Weights of a small GPT-style language model, trained from scratch on English Wikipedia.
Size: width 384, 6 heads of 64 (2 for keys and values).
Architecture: no biases in attention or MLP, untied embeddings.
Training: a variant of Adam for these matrices, 7059 steps.
MLP neurons of a small language model. Each row is named by its layer, matrix (gate and up: input weights; down: output weights) and neuron, and shows model dimensions 64-191. Each number is 128 + 32 x the weight over its row's rms, rounded and kept within 0 to 255. Numbers have three digits each. A neuron's up and down rows have the sign that makes its largest values positive.
After each neuron's rows, "fires before" lists the tokens most often just after its 100 highest values on Wikipedia text that the model never trained on; "fires on" lists the tokens most often at its 100 highest values on Wikipedia text that the model never trained on. A number after a token or word is its count.

L4.gate279:137165084119161196096136125088124158123147157191119143155075146161133080125109108126137082103166130134123133148108171063162149111107130138111104144128122176075167155135140155144145170152115097111127109112097164088128074132082092144105092092145095133142178111108150157159060097126125081103075152108165090072141138117124056139121100129154190111135128122128118116145160113142125167163125
L4.up279:130147124096122143157099072193062198119158088129106118122059163153174129126061105141110164074118171088070139079133045138095142168143138117131031100144140166154118164089055092155139078174104088094142147127122143162168104208076079147204128130145102120139176083167166092166108097129121122121137184130132149155097061138113169067140136131114117091111114134141099140137201099151114112112133
L4.down279:126151120082205129145139053121186170107160114117152146111113150133072114116102170122138185142076149162114143098137076116076162169097080160109056063171116144097111137107107121114117103138143107151175162075106084180140112153133112141181121134166087081105145094213106108130118111147098116112159131141178130159106116137093133114129119136118103126140131184153077121166139109150182158136159
fires before: "-" 54, "\n" 17, "=" 7
fires on: "\n" 95

L4.gate347:101108151130139178137109114119133115059085148122189120158075128088138086107210097111076063141155118137119098133099083146104127133150129103099110142111116116118130095093112111172160059143126167104134146090097191141149074160127129124160122125143119182135158110122127181153125126151104168123219113153104122155183161098051134099105125140097147143123096120119058114152121133121219117115172
L4.up347:097166086155154150131128185118154120075162136054133084092150154122128162169137166135151086102110122151115164132155161096134175148153127143132125153162129092098086143090172106122084155133070141172121162183147086101150171127129166146162117117086089067128063113192135072150119160116150167133120116109090078114149131088105095143112148133198189147157188108135145136099081089081145103100082
L4.down347:100130151109110132092156154178094152105119145147110086096086174164116162069161092181096121135161152168163154118115129119112132121139170147091166105144091043122132136189170064134136086115097125150185119170178121129074070120096120095143140121131126160100091138135130151181139166155100116118170142137160117202091189162078125121144148162128134115088147161104074117165178120125123140144124
fires before: "\n" 51, " |" 6, "g" 4
fires on: " =" 51, "\"" 13, " al" 12, "our" 8

L8.gate829:143158085097138154135110101145086078131187130132177152118072129135192089121133055143108153100116077155151085131077113159128129113145109110155064135122152146105104169156138104109163101096164123122151134125081035132116170169117136111086156068073148129160100135146150105087169149113138149118104158116101101108164148175125082071085154074121076088122078074170093128128141107122137198151170
L8.up829:109080079090127148103089130130156054109160147127121095150076142118130151087105161167114167078147149080138167144107113127075139125211112114130130135150116143158099120131097144138103157085160157135113109122107101176108108151113138122159174112022051136114156132127099134193200105136131131192094137128151097149124124090099122074085141124087123186169155145131123150140112091105169126132132
L8.down829:118181148102135155161138109199125078129108078116142092160083134124167088154167101155196068096137074082164152116160128112155088149084143134137049132152153101100080127179126183134083137114130121145132102159069097164102142144152102158120152102096157156151077163176161178158090103148121167102171160187112118086156049123142082156143072119165117159125154168142096122180113163140110127127139
fires before: " a" 35, " an" 15, " the" 8
fires on: " is" 46, " was" 15, "u" 10, " are" 5, "h" 4, " a" 4

L7.gate748:092101194119122153119090117090073180114177120129161096097195115166108097107096094142160156169104163071164105154059142141138137120118118118120149097164085142108160113117120128104118133116202113136106161153126141116096057145082138121141161104106127148125097122167142105102154147103138119109013037119103131111155108167126159120207130172099106149142093119121160131157141177163162175073132
L7.up748:117149127121153125149114179112063181065132175132122117125148075137169135107068165121097139108074175071173137173096074097090120138111166122110166088132140152108118119122062121158135133162186098140108194081162104148099138080071163091086137131114190138153159149130113116133102133141177146132059116126148161148152173126127130133154159155093172128088093076079130126150121178174146072105084
L7.down748:176096131095066144097117086128164127137124170125165145164139110119137121156108100137133125134156148104120130070119144133134162090100108092157097126151047123161110140157105064111121159111148076143096160151182137078110138124099101131081115140118078085144136140110122113189137159133135095136113099123124155179095192143087117141132153075110167167106128120162122108122077127149146154137169
fires before: "\n" 43, "." 7
fires on: "." 20, " ==" 9, "==" 8, ")." 8, "\"" 7, ".\"" 6

L4.gate482:125118106096140161120083119171156179130171179119082145144079137096140147135165162108107107125156164117089140135153103140080104091133067124071092187128088148136098097176133171133143142114124153097180143121099171159122162074124228163141219134131131112083146148114129135149156167174129193138119113088153135131164093087081066097120101128084078119180114109129132188091105147141104092137130
L4.up482:111153147105091141141162120161136136176065102107154169073102104084130103155147153119096124176118118152161099168196158143125141095137140158111148119125101116183108072118164177119127086085133104125069119178154173119114148096101085109092132089143148171164147126149106155124149121133167149127129148161093121123083147141090082108131142086137118099140147121142079089108180175192088102146108
L4.down482:087143195161138160139112108139122077160153116140120140089123192133141156130121136181143100102121184152118122117129136103162153116183181112154127130185114113181163187177105114158077125170100116161136127179060106135125152178119113100113122145144132147107085118120118132183118078122078123134104129149143144137141121177187148148142210106101143116166201158116139174176105155158126170129154
fires before: "\n" 54
fires on: " =" 56, "ist" 9, "ow" 6, "p" 4

L6.gate417:098103191158096085133118132137130093078103092149154127106102119111120145154095142159136154144183096112136158148186054076067167111134159110153052136126135061124120080132212126178105084062143133141079156107099145180133152153150141150184114095134152131169122138088053131173130173118145130149171162116128078149150135111146126085099070130096104101114159103116124154089125097172145114119143
L6.up417:112159077164115168136132121131125115093092156155121147147120094086174103123132174117100065089139094111120093150167129110142093116073105103173111151110177096083090167125086168195120113074166116148126114213156107128173055136186113146184106135071119082125136098106151085142111092148161185115111145165086095140089168101087101091164132168053145099114126136113117109126138163086097121064081
L6.down417:152081148153072148120113134111102110133131064071125133134137097076121088068115117094148187089128144142118157117150118142094130133092114213076065122144136087123182120126177029150107130068116100166130085100163155178085124156133114148107109088068124122120141107126131113122184109087115126144134132147119103084173121088136133120108095120195085118170150126127111117092088137124093125104173
fires before: "\n" 51, "American" 9
fires on: "\n" 95

L7.gate16:110070151076137144093132142100121116091113142128158137110119115099078069129147125142148152161103152081125106119183151101121150072142168111089068134151099122165108112172176135164075168109102117136157158112143116089153128166114124100101153103068104159154109166130131084095095117138068090188090116147168132129110110187143063115177147099151171170196125129155148104156082154131044163122141
L7.up16:126157131113094133138107097082118155138097086136123127204164170158173088083059147094131116118145165108134176122138128168081104123138126153110109108100138135098140126122134057124164118083115122147050122098129188106111134150103115152161217117124119135142155148145127108163098093096176099121091069108142144081201181123162097128095112120122111136151115168145087126148139107212143204171131
L7.down16:166131069088137122073077089164110109140112115114170159149123150144146111107123149064105108133147198162125095082128141197116111131139195137124077192145062118087136110107120092131067123095105126102089113113128148118099115119127113129128148143111107128119129146098080133136144137134113136104105122171139120068160111176151093159098112090137107057123115143153148132127155170134129175074165
fires before: "\n" 41, " The" 14, " In" 9
fires on: "." 23, ")." 8, "e." 7, "es." 7, "a." 6

L6.gate732:137117150102069161098153079082134116081121154096081138171137171097125176125122119117138089133117153146159180166098170090133135090155152138187103074153109102141046125138079164129123146103195129196163154152112077139174153150157079125131142181065127101155205130135081166117069116119123134155143141143089096106158093131179068099124132189136070186142136159049133174139164157141172089130142
L6.up732:108165171151168188079151073142093118155168151140085140125128091145178140057122135157084090176168085109128128153045139089088108142158127124100151097138101066165124106133098081102130107129165131142110172130051135154110153140128165053113155090123128151151162159097147139195123103111124174112103116123127062102163142112103083077106157174134127186137113164146133133136107170173129128124177
L6.down732:158079088151147171098144165112150061127132107129088110180153103134127176166107100116135134124135161134188215121160160152117177161170077150213120161158093115123097148130145093141145113093184083131133100090117135116159172139094091179157116231161113119121174185138160180166129108118129123165148097167088097159102138136079110184111122117117130116113130106086188124159159135122126135131182
fires before: "\n" 69
fires on: " =" 50, "\n" 30

L7.gate431:129110096112144096142086148141217146091085089150129083106149138119158146048112169090151179178131152127114106093177059112085097132153072130148109076059142190088154120084145091145105077159155115107141125094137131049130064179138127140134168141204106161139161102158147118073122118083080114130090182061141134080122142114132101087113096179112132175122135067145108110092060135115161175138148
L7.up431:165121103124133104119108147171219155118121108119162133112154090097178108078075134094096121119116158123111077103137064143085162101156082101093068144111141179071159110114129123144133121123107066147128071132132089097122088117114141075157178075146070141104192087145151104137154120114082115154140188122147142045091159131130103115164067156168130132123108103173116114115112145134148141131153
L7.down431:106109095121176184163096109106078122098084107113111114150193170161091110138145132125137120123114164092149123085069091113093165143119100090148123150108107151112116121128152171113106129097147121124138078126083101123115114159094147090199162129160121135189118164073159135139185116141092145113184136108182122041086102164127125129120126148162115129083113109152073135081093097113140110168153
fires before: "\n" 100
fires on: "==" 44, "===" 41, " ===" 10

L8.gate327:138129102115066165149086101156089146141065188125126136140122064111133102105100155136125107137104139184113119080152103141135170081106153068136131121147134155155101131173152074153146124139107151097213143135143061092190114128091129118148122191045163166104121168136142123190103098137150146119135144102098082118118143164097099093130070137077101183100154102130118127106103069100080116104146
L8.up327:087157081172159102073127189158107078094121128106159115148132128127177148158110125125160157188137162131139129129162085136131203106175127119118131062183168055156134085139115140115144121125166116122142088107159121096095111203166096146120143179154084180118089195127084102207074151172108146134176147128128166106144098156132151081083133096109086102126158099145135136111079136087135153144110
L8.down327:192151112091255108133083140162116098136135135084137108068127123109140134081065116170109137105129107137142114129158179157188105119102180139120143135203155094138136154141113091097169125132120123088185121098175128066149140180169121170104113105097103130110078113105103135143125144089137059120168102114099123133143135132096107150145138134154177139099080091130096112138127189131138110160083
fires before: "|" 28, "-" 9, "ical" 8, "|---|---|" 4, "78" 4
fires on: "\n" 38, "x" 9, "-0" 5, "al" 5

L6.gate429:097127140128202149185122098126117146138142126165138173120110140175119048188069112088070096166142106152094073114173173112126149125124119173145104164143149124107146139154159165113129073109129077088179099097156087106107163154122133082115139161085122118122168114134149207109203109149036175133178132111116098127116093165106031090175114135075134145137142118190180111121133220119173129122116
L6.up429:180123113094098134106103106090125116145155139144187175159090180106148102080129167138154109154110181114133092118095098147159130159179142117136089152180164189105159193104100087147143122126139101091157106108140137083155127096152124111134144172104095119216150096153129112134162145122110103115064149160120195128096184114091150104097118153093093119155155081135217147125121167217151164180113
L6.down429:067105121119150112157106090067130086093118142101118099105129135166157085144130117137026106152150136156111125185135124137131178141098175127127118185085175169078110159172164122154172134134143162098131152143113105130091122110159133162116167122168162105089085159145127126132208141147072123091117142126161084111115148121126094177196169133080112164111127141142165135165122148186175144066077
fires before: "\n" 96
fires on: " =" 43, " ==" 25, "==" 20, "s==" 7

L6.gate740:091131062122153123139099125182155193157122115109156117158107118155162145188146147156157143126106094127136125160141149131142161152162140122121105091143116120116087093158153191163090124072098116190176123106144079151190157128112156124124127132115064182155064112097087150187175155102109102105151113141133146180146157208175123080125196154125198114134135174160110144169147155143118115163114
L6.up740:139199133144174179055079142144108135140118145114129053129083198174180104169099109147141081122136116118135079129154114163085109178144117094134142106156146103141125168145064100108133145126125096094116151126131141171145123154113116101097091205160144147121119090102075100160152140155127085099112039167108145164135117112154108120112088078105093082160101133098104099171119129090154149156126
L6.down740:147133098148159117100079133103143162158140161100122101083093134155116165148077122072152050078147090131105073137125101097170136049139147137202101175153113128097078151153113151115145115158097165136118127190181087100157156123147157109101072087167148142086114085085115086142108163101165149112083149135149138170078143130126183121133094103127104105087143121112111179163138157133125118162089
fires before: " a" 24, "d" 14, " an" 12, " |" 6
fires on: " is" 26, " was" 14, "our" 14, " we" 4

L7.gate900:089114193121136158124135095089123168162125112157155086121111078189140133085163169144063123133181129169138133112150113169131179096078171102086119160170114124112116120186155145162169117114128105112155098091073160166088147121112182066117134144179167158104237099137164156161083077084067150070093092115172103120141101154132053095103141167088170153095117119159137120078139169103109095139151
L7.up900:111196146039085119164142143125185150131111138147148116167101098106131126123148120104133096079136164105192147110162128086113139126173133143146145168143109129109087170075085112197072186087179101140134089142124110147123100136121103116134134039169110171183117107171114137108096081069066168116106112095148133143113160122157123106090085116161125140141160126161156116139172149157065139177152
L7.down900:093102198130120200197080073095131170123142117140147130063144112144122147131138124092091120134129154101130174144114088137111198187134120131061112151151140208128104134190148089141150163171097103131095126141126173135079148121127088096181180064170178159165161066065188073140171095128121164093130132127123076133123155140102090176088145126079122132158137083165166135147106149133147107146109
fires before: "\n" 59, " |" 5
fires on: " =" 58, " most" 10, "most" 7

L7.gate878:102099061125151129112196103188142128130092089179135141138039163120148135117080140099155067151075138144104177119128120106087115139123113107106088218112171161127141176107139148107109077150094061101176168135096133146132105191153103158090139139046161121155091137125150074123160111143097088148145181050162130120142170147082129087127136145185109121146105133170156121134122103147149136130145
L7.up878:082138129107139180141129092144142110165115136133113126174140090058110136184150142138122113107146086155121133153175098103131148134160148151138123145109112113111070121154064116133092127088106183130104153147183039164166095169108154162092138116153103134087097132164118151138144186088143109098159173116122099128124108140192110139101172107077136112107179165103132182112100163102097121093087
L7.down878:097128122097183100096061179091094137127124116093108133123111159155085097144161164082140095089138088148107105156087132126091135114155108143127105127179080089117101138139114166137141153054056153164105125141098121152133172125149183128115131139176136148137093116110179142113070117159167110129109146123132136143090087125162090124119124112105158191115112141098171115164170151146127171106175
fires before: " a" 36, " an" 15, " the" 11
fires on: " is" 45, " was" 24, " by" 11

L3.gate696:135134157122106135083112110159127091127123105080123134123137134114049094119198175144142126195151174105151108179153132167070149094161144130155063170190132102163075099193194117149092178045083162161134129107126131103137166119125126124139167161116177134173117145167086105134107102098101138135100143152126120143148143157083077133101109106153135115114147148104154130112111151148069202136141
L3.up696:118099167074108143079176061129117089119162168129101129083087103127078124091155135163154142118143129127175100146117123095117162162111114089146084179151101105163134096135103138182130113089167171153142147139112083165117092161157185144157167102139199120135071160185164130152059104141138202110112087150140181137169122132115108076147128093121138133101130123176157123111082114142106141179167
L3.down696:139116148151136142113150155111114120155151122071165155137128130174102117139163141200156103093129139137125127187128172190102162108138156114137107149132050115146033111200168094088101202110078137123093134148134125074137112127035111081129134101091131114070175091127069076147058132124127100114128156139223139172119146166106104178149166091127110152174068118135129148142117161105096165104129
fires before: "\n" 36, " He" 17, " The" 10, " In" 5
fires on: ")." 31, "9." 13, "2." 9, "8." 8

L8.gate795:131106114107150157106109123122082097108093129090130187128139170145124119087134149141162105123145138093078155125111174147144142110112116109094105126134077137144110067148124126123140147060173061156154151077141134128150122126067086106126115201080119173162162144150101047173111097068108146189077169095156115164148165175117097139159167129103158098151118150166172084160113159162017132155150
L8.up795:176149164117067095135124139070169122132080128159059143183197150149151132130049144121123119151124115067142134062131139121132149096085148139076091088131135157126134131140118122101160121127124127133124109114131162072146111114148160154165078078126153187134155070178102128126126086117176103188085145075117131094142162121133104132172132151144129129125136140157137085119126133162135174169181
L8.down795:160107100044105130128103105108119088123134099111157191087149139151075159139108124113170120143143102161109158087141188170105139133109137048160123128156083137115127124089128090132095189074144117137108117192124121137088122076141087127160133101100107084136169119125135141138150084103109126159114117157175132081128137162154053156097181105115116118111063123120127113112126176134105140131118
fires before: "\n" 34, " The" 13, " In" 12
fires on: "." 40, "s." 7, "es." 7, "\"." 6, ".\"" 6, "ed." 4

L7.gate268:135099156084140165099162089134090139156130161071137142143133101116104132120116172133168151140147119116153138152098176104078169144085120087109054113170109179162109126144164109123105184084100088140147108075165123111157135120119104111160101107113125132112162177135112079114114128145096202132083092144110092153164096152135045085166189163153161158148125150137154078125108167116096143125167
L7.up268:171166121132110032163108086103133189094134096141127094122147130137114053085093126107160093124068241130097100138172126137100086097133100116002136118117154163125113118131145121177109104106098108088201155123102164062122110221141128132141136141130151081132130103194120074092118098142188113164063134093137114094175153076079140119152123122131133149126119098114136146145088130251081168153047
L7.down268:115124094082132120120133102130097115117145105115123082110142169175138102116170088111138114117080137141096096046145157165036103117148150107099079134144052116101132129171110100135109177149088114159112119124125118132113107153101142113114179129111160157136150103119093129126104159155109116193103128145089127113133131166114062179095217091107120167146143111155182145128107139143123166127093
fires before: "\n" 32, " The" 17, " It" 7, " |" 5
fires on: "." 65, ")." 8, "e." 8, "s." 5

L3.gate302:113112059101146163096134131134171166071084114090123121147096186103136146118082131074129111115063128108143107152105127153056141101143124154099113136041091222048127157068093140161106143094144145137178149094142180087105088149167133068128183143164089132099166110095118158132149131123083132133088124094187118145081174137086078130139158162087134129169155146128104106078099166118150146149129
L3.up302:113083040090111187158106087165153112141152075128095143150123132137097104130103123066063106120129153106131101116124108142116117113138114180100101166121139192075109163072144178165183089144130140126120080127177177092133085145098138074151177159135116132111168090107154171104188126134088129135161145044141090153080120135086072079186198156111116179141106146112126126098060151130181125133129
L3.down302:075122106095110161140082120090173128110082143102073148142112141095135124142129129133128111165130139116138114162137120206076157104154143135135092100120125177082143198144161159139110105172144092102149102133125133086165131101088078104159209111147090134100144114125133198110170112133069089120122110120150104099098187142082098162158175116100085194142096128125090142143062149127194133126099
fires before: "\n" 82
fires on: " ===" 61, "====" 27, " ====" 7

L3.gate81:128090105103091148118128141117140172060106125098127151160099115133146106149119110130101112163129182095103105180167128158077161092181124118094097151146072242114075113158148147122094136107122091124106141105145144081140043162099115103124164155173149116105124136134077128166116133101109121139129139067191132114114173132102104144180152163121130155147108151105084132113139158116140153161156
L3.up81:093107086097090158120108137130174117041106114103105186167104162124102090109115130086089145193101151137178089128102134160072135090149112131138076116151122223114124138106165116152095126119155114133058098175111131140092068143106120099120182103156091178129148134171117128149123079120139153116115136090095156112092182148075097132125173169128138164113101135108095098109094154188107151142179
L3.down81:090099112084119220121134123116143140097112130083119113158106167098142094138131081121087174165136144189151148132158134178105123077128126151195127129120075133118157152155116095117075150136109122131131139146128114133123136095102104082128154106173102135167161169113078167123189124145091119098151150135183156070140157131090061190109155079114081128126082140150110153111082172104164116086110
fires before: "\n" 85
fires on: " ===" 36, " ==" 17, "==" 15, "s==" 8, " ====" 6, "." 4

L7.gate597:135110144054111113089106148147076126069121147108140193095159129138160113114062092135086212202128113078130123134111095098131118062162093142067097092073141109069152084108158125087138099060142085144105143142120115113068105145128173140148126106083114175144116122152088125127148110136105117126149149122086135116194152148119080083196138171170093111102149149141251135119104123061141145152174
L7.up597:173127129098139114096072101173100194089100119116180095128133148136122128070064080111089115160151142052132088127120104111074134131128151098068103065130134137012120110090119109098164109134166190180125209122186144121043054151131145094170131134075134190067110104162142132074108153198142102111112130080128152165120184159095158108202116179175162153092151128120149127116116173193159128129160
L7.down597:168126149111089112127127114150108154105079126085162106074125092106093089080099140127141107131173136060163116131134113109082140126116096096105102089163113152141111132173141104129124148131141120145118134117199137038120098160116140167145106172102108157125140138156114111094132095154165078145091141071151127116111152146079132132150188159096111127078112107114120148129126135114152170171124
fires before: "\n" 81, "-" 6, " In" 4
fires on: "\n" 78, ".\"" 5, "." 4

L7.gate353:114153213151174162149063103197134173101160127161101123136112108136071154159127163119117166146083132088093096134113104112101102081071109127127169151122136108142139155121149115122137127160139157139184149091166111065122096095097125112123125125117115114118137133106178088180132112094147151130118158095110142209151109142108125127153150125098101136091082148149078083123094085123127138137092
L7.up353:132152144137174158097100137140124130128102138120113145154058101150091119166143178136112128094106186148097111118132125114153169094150160123121149112096128112142090112170162113133109173156140150164116161116190158090115085120113105089149076150119119129141158072113199125100143120060153140116106153089076151197130121091087106121116119186107102148116156089100138131170083119108117096175115
L7.down353:062090118108135159104134129127147078125116126059169128176139137188052136139174161154109134121091182093106118157115092139092197171155098115136128082094100064146106138115096124113146121094109119186083158153173241131132161149148125112111096154127136190126143143132158193083145101098142127137179086055154085129085147115149084129146135140115114122142159149092121136125157087131149126189150
fires before: " |" 66
fires on: " —" 42, " –" 10, " -" 9, "ip" 8, "ict" 5

L8.gate131:106123140114143147113117111169106132169121139113162108068076179151115123169134142101146130122179115148128090134180144122156144141111180090173156127107137137102097066132134127157159140103064101166079174072126069122136078142138150139074182184132076171153120110139105120077168140117110145092082179165107157182168151186113067033151153068083149103074172128120119102166128115099078158110139
L8.up131:161142069084222162168125083112196071120120136139106147146092136136121145107162121124209117105115091140127126093162162148130187124083104087106086166184123097091138141102084073098116175091141158146195099089091093141162109124137077108179141090149198053109024095120115175062171152141126150125114131127122113153140119169146124127116165090128125136135096126108066116098169105110150110074061
L8.down131:103094130096137137147182161133121124125122127075165139129087096130119134159150147137157122091142087114100147055152114105099142118078083103104137174116122095074084116124152186150105131118107087099127115102071121138090142192078126158144137115089149121108127155114103139122122125097094082140148139113136112104131099087159117158121103127082076102151106110171070090107097141132107112127111
fires before: " a" 36, "\n" 19, " an" 13, " the" 8, " in" 7, " on" 5
fires on: " is" 42, " was" 20, " born" 10, " =" 7, " details" 4

L4.gate570:120108065133112111105096134114145100092083138119095158044125147132064113110113115093114114206090182085156160140101096121132132092156146151119123089125131116118138076156082137108117147107165107087091135165144123119114146115154146115066173117116193160134119118172134125154166114122120168152111096144127144129151109162112103152122121135107150165074137084128102085153157123120071174076163
L4.up570:171161146097066098094190108112128091187189119156148095158100127104144076161089097147126136157189123126124120153083089107188076103046162126137113123050164096066136109093138073185152052091109111139069140117101087061154125078155143107111050186161135106125121142115129146139119126120143119154109116145163167124142136124145104141094127106167107090180121139127166098088113198168109089138160
L4.down570:143174097117119170204092060114110139085098167159136132132076118117140141101122122085106092123135116098143170128103135058128172107170137138140103082103102077102110170080118168120165105112185154121155124140158133114122118143126078123209180108112114118115109148102134160142092070169097130119157109089127110150115124080147114148145113119089107112132130141077147162091169135080069154081114
fires before: "\n" 38, " of" 7, "f" 7
fires on: "\n" 45, "The" 7, "be" 7, " Most" 4

L7.gate937:136081151140198108094186109169084147141138137125091114106097189102136148178200098071132146188103144109132129114193118092095101048154049163128125168141153145109114141165138106101125133096121121132085169142072145150129091097184105153105162149049172142135193126133097202193083127088117147141121144087164157165165124147165077077119125166143176145129129120139148097091170107135130138091121
L7.up937:144137168145167085085138117158112173126149119113118113118154093113075173119180097108108123142058217141124135151204114117120130115163068121135151119117126140134037098148139144096121135150100179139112130164136150070164097125176074125146076157104129142148126129090175192156131153091121130152165081082113166131106131147132103102125130166139137118119142116070206179076205082120117112130130
L7.down937:161152171129073080128091159113083195116119128110156122120143144123058137122132117125104105118091127148134156077118088141140127148131087123147123154157130107178071144149116143154098171143122137119141126153178163095136097075150078126129127119149133115089171130119116171153140139131082127151163095108139114146152073123147120114138123118111094113114127130122112141090189101141157111165161
fires before: " |" 54, " \"The" 4
fires on: " -" 25, " —" 17, " /" 13, " –" 11, "ode:" 9

L6.gate700:123115165112119066151177113088110128082157097081101132088154172111099165082089132165136122134127150081100123162074162126194121142158141103142104042132112166145100120101150131108123157127165137121074135122184102170146114133170127175128165137121091170160069106139148108170102131175143120138087098132150170119089187154062093104058122150186161109107101183038105118108147153120111144102099
L6.up700:148075141153095093160141119078120152136088154163122189074108203114116112163108088145126099087180107116128116169067125154155150144167127142160122089147223128113073123167098074185078102111134090114066151113151134102129164159165106123121168182148116122181140148115089150102161140168142132143131103119107113111153110121040166105125134101138138107121187073125160101082075124128098150103095
L6.down700:098135133092106110161109104096147197086127108121132190120130084095126181082146114112131081153066104097144159131071185058179097114115123086119125072071057074094141105135161112075114173148158146173158117138122143139144104141130135142150100111120128162124128189105137074158129107141120097101113111113177129141060194154102139126136142137140107131131100128098165126148194212095138132148153
fires before: "\n" 54, "In" 7, "==" 4
fires on: "\n" 96

L3.gate346:104123106049122163196132121085139171140200122119119153184102128079074135141124105104107179097112173185100122107104122083140141155085111185123077123102166086064127134115079148188117103097106121203133173114096120092113119174177126195167090164163096121158105158099165151141096065170110119131116178186138116121132130169141130063131150113164145107133198140154130079148121140184107148116156
L3.up346:121126145142168133097131134130150190170135101116150125113082112099099157151131126135176139107123151139119072124096184102126096166087160145124093138101125145100076121114180119169105091152104129138175168104133140077113116139199150095176116095136114091144118164146101152148127098118169106104122134126102090118189092111142117162115144126116176108127162133175141123115132122095153174177077
L3.down346:109140115100180131086174092113205144157149120092112188177085146109043137135112175103112108111085183168115144108131111139086123200133132175111090056154086120063080107099114167149089082112082096156158135072158101154090158124139121160156104108146097113090159140140079102116153102157110109097124121120171137105106102108079103132108105109146171131176141135157138103160086181111154189113108
fires before: "-" 31, "\n" 23, "=" 11, "loy" 7
fires on: "\n" 66, " dep" 19, "°" 10

L6.gate666:142126096077161142172115118189129135117120096125101119124092085109168120100181122188117137134141146119104112095111136157159127084130075161132072116149101132109108192117123173124147124126144089097108112153188061161187117145099102136110134092145148178118092156117177172125133120165115161129120097213076104109158065165185020124122142143114155164103159154137169089138245128152084102097105
L6.up666:078125124090161135094107115068125074119147165093181174128055126153128188150125123102156143114126141130143161144166128175131143092150095137127120089125147101104080171132132186146145146155121105115184179149106083179149109149107144095135117130108136159123122120119159079124145161172127120123054184128108153120122197111142145093121080126128117130141162084104136100147122156091190092084154
L6.down666:118131109143209129115202161154169100114217139110167052141083132065082176109123062154072179085141176183104098168177073162194144153143099116105121125133105099078117140112128192127125152155193123162120123144095085138102119153106111137103048112154136097118150140132142110085142134134109111117122112143208084188198110124133115176123090100180180126118153132111148069105144134150157148113109
fires before: "-" 42, "\n" 14, "=" 7, "ur" 5
fires on: "\n" 66, "ond" 9

L10.gate753:091157096105173115103149140114118090091072140159064169116186194113111124057047143146173141123179165083166129182109158093112178095147102101144098156173102136122068123185206166125163105158212106112134083115127167138150154139152149167110109146085142157171176123169171151121134167075171170075135140156135154132155129134188138074143147185139108105119096156132131123137156118198122098078091
L10.up753:110164119124146142136106087153116137162114111120080169134149137116133174140136152108078084085124096136156095116122130186066149158042154084112107133165068111103125115159094108143138136116090101142131074110132125089153106139197109108151083147171081150078110087097150108130109145073187108092097143184150116069153133126134120142129159148157068166152106098141091173120085160188068126130098
L10.down753:138177102118118129169118118146126175121133132080201129185102075067094175115097119120126147111154142111124097129114107159117152103166146136112082119150122130129166122106096129129133094128117129121110129160097167101152123142095114087166140137154107083188138128120128135121149139158176102134130139088093128142088154090086094184178154046109093085104148146115153128128169096064098136153149
fires before: "\n" 59, "r" 7, "ves" 4
fires on: "===" 45, "h" 9, " ===" 5, "ol" 4, "ill" 4, "==" 4

L7.gate412:079161094118170152176129103145177127179151144130196099156069116117115065109094072122111148142107150136125069143140202065116124090108159150111078129157161137130157202128111180177103112119107139114116143099145126075109084139123093113088084115078104105091122152079129165135091125175058134129113180157138151040150141125084114112122112116170210120118150087118129094147121129104131179098135
L7.up412:106169118194124145192129111060040113129159178120110116169126158096122078164092119088131129122132098118151105184136129134105144128115156093199171079149178192093146190109092134150173162111190152122069098181139168170091145103180179177166113112056097148146134180142131118143112145082127165114043081109053156086147132153189130136141147133092154071073142178138110128159191126100122154147143
L7.down412:053151142147146156156179083153169135126195068127150098173111122103094105146083185099155179153147178148114113146144146092121121163133148173152133100140094134084148153113120178126132093158133131101131177091116129125128134122160111176084121167078129104075104136089133159138110135145068144101118122128208131176115134131112133158157078153170210080104153189109070053181176118114089165134116
fires before: "=" 23, "-" 14, " in" 7, "M" 7, " on" 6, "mar" 6
fires on: "\n" 66, " based" 11, " Sub" 6, "-" 4